config.yaml
weight_decay: 0.081
warmup_steps: 245
decay_shape: "linear"
MLP neurons of a small language model. Each row is named by its layer, matrix (down: output weights) and neuron, and shows model dimensions 272-367. Each number is 500 + 25 x the weight over its row's rms, rounded and kept within 0 to 999. Numbers have three digits each. A neuron's up and down rows have the sign that makes its largest values positive.
After each neuron's rows, "fires before" lists the tokens most often just after its 100 highest values on Wikipedia text that the model never trained on.

L2.down421:496501479466497488490450534484513487485465543531482490559495485474481456517490537496494479518505513502462496510478540514496465471497502517490466540476487500516462498503535502455489494457514493539475494506472462492515477488456525498556513510530468500530501450479485491515495425491509466495
fires before: ".", "0", "9", " (", "1"

L2.down81:480459499468461486448529556519527497498497485483510509499467545494499510490498500530494500506490505505498488472532493511486500488488531482497468513462515471483475461487494456452508526505494475512491514523499546552479474472466541480470494481513463501515527527497418538559495513497495501524
fires before: "1", "0", "4", "2", "3", "6"

L2.down288:490508509503496532477502553539503480481481499535393460484474500539485526535541536529497499486498478498515460463506503498519514485484528412477503516545498548517525510504499534499444488511466519484487515517488522513541533523558518497509533524503479482466497501521463474484528528471482517498
fires before: " "

L2.down8:480529498508510523510533539515492539470474495517453531498489520470471502536501505539491523521474525474522519489458503523436481507462506506502525522502535568513521502524468515471541552484519476538505486474461488486504548527518552503491533485495494465485508503505480453469496499476499533448
fires before: " ", "es"

L2.down610:516478516472459488520516526501478498491500485466459514492474477516548524500526457482508495491539482513461505458527542494540541481456547465477481509491511451490493457467469499465511448519541456464509485499473478480496515522480507484470509514504479491477497508480495512496493514478503490488
fires before: "5", "1", "2", "6", "4", "0"

L2.down128:481491487526534524538543508485506463514484455549503493539483504489448528535484477490537486440482528474455496523492494492536552506474470503487526486505450407471523514521492504512536497502492542526486516518489508490501489479514472441541506463477499475463456498484543523483506523526490528464
fires before: " ", "1", "2", " Ro", " →", " Al"

L2.down276:498524506476547455493465522525525506514505478487486509492452533505485501514488520511495497537482453503523518538500508489480520486550526479459498493470547443466542532519508546460483491518522500468499468493496538497485518452499470517532502466471488527457495466527495450501509506471527576494
fires before: "1", "2", "3", "0", "8", "9"

L2.down313:495487524517537479451492513509489523530508511459412516473472496527511493476455501466512492523530433505472476498457502519495497469509503513456496528499489447493496503505438483485499432525511504544498507525503478475503508504451465510548504475484522458483510528517454459552508477553498478536
fires before: " ", ".", ",", " of"

L2.down694:486492482509513534521460501458504463475608539499491537522497550507556496492533501502516492521536472480466523537507494529499480501484552475529503496525474477509455480478521513445515509488536492478502493476513469458501491489474536485483509476452458520511493501495498471515538508479532507504
fires before: " ", "4", "0", "5", "ol", "2"

L2.down390:520502488507494485517516497494515487494539540488453501510511525495504535500485498516466496502522525515524526577531440529501511482494475490516503484470507529529487508499525501446544497514513484483459502431521457504476498512481507502518486459472463483468520510567545460465548491545499490539
fires before: "7", "0", "6", "5", "4"